Weights of a small GPT-style language model, trained from scratch on English Wikipedia: 10 layers.
MLP neurons of a small language model. Each row is named by its layer, matrix (up: input weights) and neuron, and shows model dimensions 0-191. Each number is 128 + 32 x the weight over its row's rms, rounded and kept within 0 to 255. Numbers have three digits each.
After each neuron's rows, "fires on" lists the tokens most often at its 100 highest values on Wikipedia text that the model never trained on. A number after a token or word is its count.

L3.up242:070148116164160113141129148116152117163139062113088056132081119157110113202138139137194157102065153120150108138170167126157159121137100117131093173155118124109122160151083125070138106170140117109088061111122145078120133145179152136124107152161113137167119159127094150142110105117132187133152119095076150155101131130140076137078147138138159148116138199131083180133108107144105211161152126111064093114121115172164158142140133088142157064124058144136166146118104128120104008083093149077142104096131133076175113152111134163155147114188080127177111110118129121111156043095129112163
fires on: "at" 22, " •" 16, " /" 15, "e" 11, "istory" 9, "ough" 5

L3.up173:110172102138140092163134091118092124229130050161104159125081123131147203118108134139135136119131147146164092169081185110048127170111121060134135094113106129079089203159151086113130085130080135104116146157130076124075146120097160216084109132115140125129162109105136116186132064103158140144149113106144101204129099121161135147170103102100110142114186155172114120130134133129170086152134158156115069130086171120154149083079090103118127107148130177113135131190129132129076105091098174119096129133152027129182103137139137126084179144140135177125151116129106126120164137098139154152
fires on: "0" 57, "is" 11, "ald" 6, "ile" 5, "42" 5, "est" 5

L7.up193:131115116093095089169141150115087136182149132148127118126100088122129128162112117125193144130127076103089145140158170132161174135102127167204082151100122152171137135097102165110185136160069091162127093074119075111121165061142080095133144147126081042125120170146138144167092144108109110093162101166087159103122109151154132067185149182172178107136125082129153060160165070173163110089116082151139140172082153164079128155152105099107145119129108176128118133203130132104143184154137140169143121159056110127052174116113110082155135103128116066111139078123130144134115132110182134112
fires on: "o" 20, "on" 15, "iz" 10, "z" 6, "io" 6, "um" 4

L7.up149:122124147134096168127134111141129103160203123125125127154130065130103101135039191137093110168151041130175135122138075117164152103102136117162192167091106091133106123100119124129129126123096116121132130163176085039037147111079148132130096151080190168194108139129103129170162146170125158203128120095129114138126077135140102133116135163152126141131177119130148177109167135099111111061153154113113143088136134087173064132113134105106114124134172117109126171119168175124085133161147123078133086102134145120141115129101137118162095165097103129087141154134093074090154046204155183171
fires on: " con" 41, " reg" 12, "and" 6, "8" 4

L6.up233:107159138131089127088120108107104214145147157139159118127085102139114172102104062121109134094163103102093103092124141089160164131078082181088110175154158168060046125073121187119149151116184115145120156169104111114107147140155114118119117161103159099170108096109163071130131132137122138147097167141197123159070157144078066204110122105179157128164122111085122136168130111168107158164133128167179122154122099146137128124042197114151175089136077156138127178171109073160139120134136155112085136080109115103118110153118115078096169172173123153124086128174162103094124125127160085084
fires on: " w" 39, "le" 10, "ul" 7, "us" 6, "il" 5

L7.up254:150161158135111131122169081157136144125143079092115066106167099092177141137165138147111130199105204076125117116121089100123101124120138088155150136136172103165144132104107089116090088099103120157158151169134142146061218111132093147091166142114136142129137115143067081158125094147140123121100168116183093212172113164158107148107089142112123097127188131161135094068072145125111088069108128137130107137130109149122082124185151104069152122180090119123101138184119174181094102053120100196133132152129117058164099124169166103102165150062087121154151133151144155197134104109124149130
fires on: "ed" 25, "6" 19, "7" 6, "0" 6, "5" 4, "3" 4

L3.up157:143138127144141107129167137160153099109127119213118134140102119126103148098110138111096154165122093142167146105143129103132111157155155098105142092138185153091132185105176145117109177149073169131097149154146078140117114192139132132156126117135221155140130061137112146142145118157168113101146156091105171179121133108112106125128088149110167129112139100080114118087077129139137148144137122135084082106142170166122138160091111115088126108152097104187079111124070143130103151059121147162063118144106194142122090045185118212121119097154116150130100154138203186099127145157073028040
fires on: "–" 25, "P" 14, "U" 11, "eed" 11, "ter" 5, "ater" 5

L6.up289:080129089128139151105102080150132222111133137179135095156158066102146140133156118115101104144118122117130117083159109136119098127130119151131106153153093110141167136077111115082154163150135179157124155095094159171086087057124119126157077126172112117151112139148125115193181097102102164101149135129111156155143153169161105119069158077163092165115141103113083092147169150123093112154165102084108176066102197107195094130127169087054133143140118117195078147154131047139122142148092126139177176093109126118081100173211141131120147134168118164133166094116139170126159088154062137172
fires on: "or" 17, "c" 16, "it" 7, "az" 7, "en" 7, "mer" 6

L7.up195:176202138095079143146083140127080162105122155089136114172160154119086091146094123115091161104094186134108199152136120137183118161118113125197164119109149059176160110079107148119118121088117123111168114143116097120150119163195166083086113112149065121101064146120124087096144170149074112144182155128061139134104111152100096150152120216154126129105101106136163139096119156119136161104146138169089111182073164128155162102130170159081114145161181125112104169177150110111071131133139134140158110123137131073076167162096082097097114111088178183173113173115100150127119118092077140168
fires on: " a" 35, " by" 9, " of" 6, "t" 5, " her" 5

L6.up369:164122135129095148092126092150158073142115156153108118143091072110117122088097132126114167145156123116123119154172127082142083173088155144106082124143118179066184180157115137148111078174121085159116145073112114165133108107116144150167079135124109145173179125140207157166126103151118102086144134119098171169112119161136155130130194062186159153113169173161160111092122184115147120118061115165117080124118084120115102092123120105072161113159128145100079178096115088066143160152150129195133196099136171123078066158124168123120124123183175130196127136089194126065110144137128091111
fires on: "–" 56, " " 11, "-" 8, "-b" 7, "b" 7, "ou" 4

L6.up368:123114125174096123133114174127119122125117105138180119145087058098111119136080146127132152145130146129136201138106160113154114081181147186065113122165125127092194084186072141132143183119167141122121129145075103135158114149150154111083093130128117126109127109142161131145102109150104134054141083143098140089167090118139095118122111165173173151161139082093164104114165123214150179147085159143196170107112133108081109047118091110110171194131131137138201124170127150135091201132074115162110063100122145141097168066138087161176145096099140094148143145087124138103186094148168101113
fires on: " and" 44, "1" 18, ":" 11, "2" 9, "ou" 6, " |" 4

L6.up292:069129126149047130087099127169122139169144133097073145161114137115154142102100132149123130168127189164148104054229111050125093114074129115113158151175155122161132121108217094129127191159096107136135134127117153091172119147147153185108062101137140112053190157101086112156143143120150141104204106102176109116158126108096131101084142131055102149122140166111118134124140073135083122157183146122160072086129107125118153117086122103128110101180093168099102166152044110112168150128146129099117160132112106138134133104150193127132128159131078198131104155124141104175115139153130104116
fires on: "ec" 18, " from" 15, "c" 9, " to" 6, " with" 6, " at" 5

L6.up319:142138181141101124162098124091100175155124155162146174156093137098139142132095112132101162086103156156126094150151142127129119074113124123137155142167147099112146127086135085091117146114167097068100140101112090087115124165141110172087129141101104201161148110125200099157162152106153099140170105158145081140143107157149124109115120102052177098111138111062105143120127174105114137121188154119141039131138143126124161113116144138118130083140125167124146124045147159067119074228135085211083132109111131145168192141157095133098113115092064184062200121181105142077152099111150156111
fires on: " for" 22, "or" 10, " to" 8, " of" 8, " and" 6

L3.up57:137139091139111091173090184104132072133087161131163114127098085165149184115131109143149190130133140141084200123084102161057126109170175106136122125114139118106140186154145103115118131140102074161098164155106094133122112109128122143065122085150109108104037117102106157179134127157115095112142154084089183115148139193135089109117117188126222115127142145132113125049120138192145127091141092077181146115134208136127053099090128100112146119124119133127167073114097104148096122164148136167117106120061115136126136136163144162184200161100087142192146173141145107151120087117139155129
fires on: "ar" 13, "ent" 12, "b" 9, " tra" 7, " was" 7, "it" 7

L7.up71:094161154165095089044170087122159078177157172065139122155200106157150153064174081102141124133121162176162162112169120047143081102160132111186149143153091120162097115176171060095125076120087129158099158121151106184162127162147111087098139117172137123119175126180098108179109104129125145120162120126158134103201119104099109108124156158080138164104092105137084140125120109102123111134159125116224090113125129140094083126148143125155122165145142113146117101117147126093086089206140113139099120137161091202126125107101078157092110093106135123169163112093126183159162133149135093157
fires on: " all" 15, "ro" 11, "S" 8, " int" 7, "B" 6, "c" 5

L7.up212:156126103101143156118094141115110119178133109149139113027134164185144163124072135191129182094084153078174097125137128068097123113154219184108141110140164071076117139108113072142117119096126092069050113118139126073146226161131161104112125140154135103137164181165136099108146108169090137127130102174071165108140089168116116104090167175171155124117129155144099160117144129177131110108111131130131156102124167122193079085113120107121159142087163175135096091120121151157140124135104116140111156128147148091054160122120150115165084168186151173108136165106112114155093131142054138141
fires on: " as" 22, " form" 9, "ly" 7, "ten" 7, " born" 5

L3.up321:135186110128171125165119125097061173101112126167106158105143184184143137106077097127107171162100126170102106075130120133126118104133159121089176099100111083150115118145128147116163166116100024087127088139084154095102090106150143192139086106066115173142134113161124144178238141139120192070115069119143122118062119129148091177094119174116110168144127117115109116043085123118106147127148107119136091123141128172122163132176145122120186140114083120087131144128132121111118155104124140164187216160094116133163174168081161107152098104167123144150178109099142139100098120134149079145
fires on: "at" 12, " ed" 10, " term" 9, " general" 8, "ch" 8, "ther" 7

L3.up16:105170099074147174105154203151121171091172135135173151138159092090139139068146154113103089139133104138126159093120193184086140148161170127139106099131145132130114139116212088114090136133104098122132107098160046126102155100133140149094139216121087143143143095206109155125102124164133110126171171170115138091138158123107160121151132145146127130134106098088132101067111124157069150099158153104134123084157104119158058156108183136119165085162142154108135194094122122113125154120068133155131127148041123112111103116103158033118168124160050100123154178123116110176081137158080139153
fires on: " due" 19, "ug" 15, "it" 8, "or" 8, "ul" 7, ":" 6

L3.up19:099091111130093138118123149109122171165159148132145142119122120179140140133186116105119135113147092129079152168102145117135134137131099125137177074129126177115143110062108079114117087165112188078086144122108144120110161150138125117164119135164145139080082174157101124123067143129181121106118074100140124091150116055143088170092200128123145117101187159128120139198145088121163115148137175132180107142110122126084161098104111068080124115166127200147141112181138091188209078173167102115104111164209077145136082099115084118125104132117095154163191193125125198131180123075110112094
fires on: "ile" 24, "/" 20, " or" 8, " while" 8, "le" 8, "il" 7